Weights of a small transformer language model.
Size: 16 layers, width 160, 2 heads of 64, MLP 640 GELU, vocabulary 2373.
Architecture: rotary positions, biases, untied embeddings, attention and MLP in parallel.
Training: a variant of Adam for these matrices, 152M tokens, 5082 steps.
MLP neurons of a small language model. Each row is named by its layer, matrix (up: input weights) and neuron, and shows model dimensions 64-159. Each number is 500 + 40 x the weight over its row's rms, rounded and kept within 0 to 999. Numbers have three digits each.
After each neuron's rows, "fires on" lists the tokens most often at its 100 highest values on Wikipedia text that the model never trained on.

L2.up583:441550511531497459520485464491533505510477464480521512486508527477588563396551470490503500521514501517501454487490472539483487448571460577588536475527461574498525508546529509410429444468477429569545535502456533564439496488555536576463573509518529473513438478531485489535478465515489487422
fires on: "==", " =="

L2.up493:496510558535423546562471440517494453491462503497551529508493574443484486546483522492535475538428489507553562496486474491551526525531450537494492516428525504480534500590562469468453419459415476510535509494496510577526498505429495511452545510554459514534530479576527460562547507451467529466
fires on: "′", " const", "==", " est", " st"

L10.up610:536498558441447511459510422493519568498477464444530500531518534450537498549502528460545481486467505489430462487509511559496497466570492522509529505517493506411502545586551569511536449420504483514500568489466570516504465469538535528466530495563549487434522494545470461577465524545516490546
fires on: ",", " of", "r"

L10.up567:500486473507497524488454537498567541502538558441494590511484543509543439501487501508455469545482520443518533502470463539454500509553553543468517495470516483484533592489552564535487517450417487547524498428494516526521497473507454582538507397518541493511473501542444484503480454480439527517
fires on: "le", "d", "r", "e", "ing", "2"

L2.up251:472554521458449429505483461539475505507488501513511556505499503450572539483552547512461494485493483418477493466504569569465479427545527553626511451519406559491530488533556515476512486536449493541438513474435523537491433479500530499429525512496529495534499511526525488551543493521530477469
fires on: "==", " =", "===="

L4.up9:463524539539510522505488415484511494474490518512550501446496518395554511505514550472519516553492508472569517517500506549539541465549479497457491486568468508476490457568532438424441460469458478516549537484466573591474574457494458526498548475556538484531465538579453493563491499421478512442
fires on: " =", "==", " =="

L2.up532:523525519571463475500471555543463504513438503474604491486511483498508464526554502536513497482504499451488479447461427502534548505516532525615506411490479516464498530577569496476491475475455491498537476542461484541527579545479520516378552515540510472503447501575516466448565446490542567465
fires on: "===", "′", "ebsite", "arly"

L2.up555:452451532512492500499462478518469513441508452380533572489511506484500506443517587500498533532501504514475499516446556601493505435540467476582457473452437509422519488561578506515503448498487526485502467509489508557525456510541489498433541532504548447467511472507517484547549440477512536472
fires on: "H", "c", "cl"

L10.up103:512515505506458435607549448506487502524528457498565519417512445520552496429526529514473528479472530540468504538539441490527425505503488524513457470488512538463523547539488553464439516432530489491570556506485600498429489476570566501466504461524492444528504540466565475595499496525514469431
fires on: "an", "er", "ur", "am", "u", "in"

L9.up526:502440542469477417537536451533479485430515433510498512479553541509549484448519534441541519538480497478486454488493502577572550480509498542456597458423545505524470525550513463498472480470485530550517532508510515511468519515536448537467538475519482477502509510534478467471509455531481490428
fires on: " was", " is", ":", " w", " for"

L8.up312:492464443421539435489554438510520546465509464564492521543557549507526551520498521445567501441545519457488517521514539547499470467563517519504577491476479473497540498480604437450441440519521500463518516523540555491479532500456453514413484554575585543490520466528485549477468461493490526487
fires on: "g", "c", "ri", " de", " H", " f"

L5.up420:500468485523511509501523492492486550450512546469594502519501491446506503525498503529520548471459534443553533459455497477502502501526507490546424482495469535475497450584543486474512441524493518446572477576495502592440570600523498522476551538521528503503503542612538468466539503528526506455
fires on: "′", " a", "ebsite", " life", " his", " an"

L2.up592:450549486427477429527482430518485510511481463467523522463523501487534575389540508496493491509515492501488490520499516550518490491578477532576544444500443551450546501541555540483477491484474442553461561471436535578474499546516488564483518495543561495485404492506493519548500466540499438436
fires on: "=="

L10.up564:481481469560446526497541507459533575480506606507520510536570544472493543523553433533434491519518429505536469534482512478457500501520543586490490481451454549513493503520573532514422501464463486491576504489524528505524546488489482507497500409539502470496433445535430520554489456494460471540
fires on: "ed", "ing", "e", "able", "ive"

L8.up618:514532555445544421469469451503490506496542481526531490596519477514557508477560474482543522538471409487545516520465550579456480527495547504487494548500482581476417521461522463487481495537528503427545429458547543483473503522515418539448508523517598478495541576516500511436481428552483505536
fires on: " f", "ell", "il", " sh", "g", "e"

L2.up27:499450495530500461526542476490439486516468457450503547478564526532560544429487515541440459479496478448475500517530526560517487481534450532635488497478428599436544441507586495508521440460475520547493484522514503558495414506586480473476498467454560462524440462550517492520555497508443523410
fires on: "c", "C", "==", "===", "====", "1"

L2.up167:505450445502485479496462499445519539455468435473507585516548545498498561502483507530454467561506495495478437501441513518527504426597460481567531472500482513494515570545613469484520422461445412507484514507499556583472426536538485506442559557494529489473532548465554537506589494487500558502
fires on: "w", "b", "H", "m", "he", " sm"

L8.up9:520444502544463490535502451469402513450487535438520508452526527438504548505593444473521542488442543441445479544408449486563458514547489489531529538467462529452508449575531553517539466479473457458583530531487519514442504488484521542463551457551528530478486540524502539544554477481526531480
fires on: " an", " was", " is"

L2.up21:563467525540505451548529453551448480442458520493548558489478578485490556496545500483495549490453485421536524483484496552501543468547468502566467501480446589429481545514513522492537477462464527473536526499493471530438414452536464494443506498448546489535475545561537438560547498525507560451
fires on: "1", "\"", ".", "===", "===="

L10.up48:462433521491455497561536494527526467470545482519569450418545503505547572495445486476461563460529534472537544544495458461509436518520468495437590450454487568538467557483519508502516509509531499482568491543465503513453487551506494525458497514499493462451543544500479497571487497482529470457
fires on: "ir", "ant", "u", "an", "h", "al"

L2.up277:512479431488469470555494501495459513434489443519603558472471512496555521487534486503449460563479520464487520498475509530481532433538429506572505448518448614400469445521551526511510464441526521523438465563487522576511439541579463527499473550485538455504437489543511501494558491539491522429
fires on: "1", "c", "2", "C", "0"

L4.up319:485511500627518509475426519482509494587505493418547486414503482422553477420555458536486426512570528439509480522491464510471500515487534542568556465485473504512535516544517526465449489431465454495506487486551398505467438488498542538509496447513532464586530444486495514529464447453510438482
fires on: "er", "ival", "way", "te", "y", "on"

L4.up435:517563469579521481449494463502548521525463433365549502534521550526561510476570511460503495500445466412507496511506647553434522496528467488590491467526430536501516452523536567497488498493506510489466456483497474563446511525525501555466460487464541495545450451541546522460505505524539483458
fires on: " and", ","

L13.up300:439517410489545560533574488464435438541480524502557540518507492442568569497491544507449576482435502412557497485465488567554508508479442486544517455542488530453467454541522466548421461542472488535427457522496548489492537515552516428489541479505556488555518511503470494461495459542550506440
fires on: "ist", "ot", " And", "ent", "ult", "ann"

L4.up460:514503462537488497514545463531529540557453459401506551467587532457565563439519557483432432524488503473502456434506537546458475471576496475644561478489432517530507400531518485512476502460456471549541480530506476514523496534528540521481506508479534516537474451559450551516510453561515414475
fires on: "s", ","

L2.up371:516448517465520504531456459535466514466456524488497571515526505463499579482527516462522562511434494446511514555461518537474512429515472539579453521484500556432469512507526484455437446522516441482579507560465534553454418504499538497446527498492551485477480541536533448557503523551509516487
fires on: "K", "\"", ".", "L", "H", "V"

L8.up121:512527523520497538477452495506541505483488487529502502502475503484505489463471463436483658461441524435454493442431484498489532399500497545503574507500508557487482611583507503517493544523504506475453477541433522516456484515493519554494532448474515499518519532451506499507523484493547455529
fires on: " to", " with", "pe"

L9.up124:498528497526509536446494501487498517448510537486516507563484511533551508509485521490530535519414429467517499471426550564420491438485483517478541491541528493537489558491475488514390466512495528435499539531408540514417506504452474501475484447514517470517505561507515479476543474451527442528
fires on: " and", " with", "/", " by", ";", ","

L3.up411:516583492542529401488524455478545473531481461405510510409508543513555475414533464528494512545519527446555535557521499499545546462508445515508542474468491510511599518506472552482555502439481491531485528496441476554444458512477534513503480454511526475467536445469443516524476375531485433485
fires on: "ly", "ec", "on", "ous", "y", "ered"

L2.up497:558437447550482491473487436473468534503423500463531572475459467460500569425535548579504514488451483457451537520503512586520566463542540559492451476510457516499547547501600488462514480508464483521438483459515505546455478608504476503486512506524507528564514524498474456468554525494485522464
fires on: "n", "se", "st", "ve", "e", " Country"

L4.up109:390506530582513489534497471482548504516449488496523528454520521497590483544493449468455508509539490488577518501509530501513453494568495509506559425522438503468514498506551484497401490447452471480489511502475523556421546439481502561482562498537569441544537446579497493496509487510419419474
fires on: "==", "===", " ===", " =="

L10.up572:516435506516415420536507482510538478544482523448536496393534492546511452426512483497459461480502457478484455571543455502468461493483489534513518443492452571450483459533520537466517502459555549522527507510517523540499431513539488478481500443527490467457406555543458467485547493462454432461
fires on: "in", "ur", "it", "-", "ire", "I"

L10.up72:478472471444500466523555413528468477467539511427492451530544510494574569489547503494517466557476510455467520456487526577538522488539452507565474471498486555495497506563520539488524436592567490475524530454439573523479478560518460519446518480503544506505527531507471518507506396501543510467
fires on: " as", "il", " was", " f", " com", " conf"

L2.up285:470507473517464455527472461518472483524450489490519550546567511493539530420504533490430484470497496443526446470489524541512498432562449593540506462504425609473495515530538511491468492478494452595430543470448473525455448530547494535445609515510515570540473552524533482526513490522478498413
fires on: "=="

L3.up639:503466532482501442568479486475485554417448484502501585472483515532499484427529505489458510560438482489475476532529546558547494423509511562535488514476523571475490526533576533508540468535484449511509490506466557568520451549570551489433494481495530488485520478534451422516525510495535509515
fires on: "p", "echn", "x", "c", "l"

L2.up287:433524529527472467495458469453552503522489499470521528530509497465611557445529452492481483528505500495515450454486504537478446439556455562582557460545439564502519537548569486430404456500481452550488570510476500579464485498505550561432567487519582499567447480510484488549511449487489486478
fires on: " ==", "=="

L3.up265:482487429546480481565462510537470507471476479448492513473514541478491518454555562480551487493508465491493438499438529526450558518481439556596493499537491542421506487535485572551455487485475486510530523513457414535554455428597469518502498500475529483517413460487431515518567483480578532483
fires on: "M", " million", " these", "ay", " all", " some"

L3.up362:537449500496444511516509488486468502474468468445539545455483539370479580486503519412516501477459542509496503469434459469517516536525433502555533475479441572487513465512598508503573423503468467474631573558503517551477457445547513518480538533478520493488473464554543510571561460530547520502
fires on: "M", "\"", "T", "P", " an", "\n"

L5.up516:511535446560460517486464507536525475501485474429497534455502505468504533420542554485400471585469500393470499506497522541467516452491489528585564467483435558510455502525485584494419495485465460516495505516529479533528564506565587551515462499422507543532485488543510496492527465545496465475
fires on: "ly", ",", " and", "ers", "ially"

L3.up74:476536514562536530531460476512570460487517435445503483493499562546574451489578501474510466566469453473512504494518575537498540481484420547553533496454487523478515461515523484437492446489511530469445476484478512589443549491483491610511469472520594471494542475496455507435548467543475452483
fires on: " and", " sl", " were", " or"

L8.up5:420446472490493433460531517499471434497528452536474470442417495452583518469513489423510536554492527515577515445489444554479574426506472576515557511460506513551499502541544459511510420488475511507541475489503464556478475596513531511437543478530496516501552509531517489491494475567500516471
fires on: " was", "ed", " are", " do", " is", "ated"

L4.up156:453442545556469499500542483474542506519467490490537572496567495396558519528532465497508535492495471431512511497503502538464448474543494591512524495539449532535519477544586412464405421523515485481548488469467488613478486503502505582458557459561569463538519465571510552535519520426524432551
fires on: " ==", "=="

L3.up590:444514558530498454552484504470533480488458537524529471496520503465582498505478471407523582498550518499567524496476469514552501460519526544498531425541470498440580500485587464484396426481428512510490531496454557584445544462485525516482503455543567454525520532536481518502483513456460470484
fires on: "==", " ==", " ===", "==="

L10.up577:555535452516493525499480447496497507498493469443513499492507534458588516500504539495536488491494509517492501490517477553562464437456494559492501508442557594428479482559526459476464489458487494542538430569493581559509441498577494520454486511500557491448552498541518481533520560493497512462
fires on: " in", " of", " for", ","

L2.up43:509533512510513444516480474532436487499472507545512548489517518455543556417531507485460505495487462441510452491492559601519524454560508534580521437487466570457508517520524545456516486481430446544487527484422539518450432505475516555422513492459540533540522529481520512550557512511545480494
fires on: "==", "===", "===="

L3.up72:591476450533485499528499480537507522439442497483537576515437522485481579514528583471494517504447541450530503511449509505433485479538450553576464464468468559461492533525522520434485422478498507462576505555474528529466451549468477493461570452484540535449481504533563535564538492544505502415
fires on: "h", "\"", "t", "'", "K", "Z"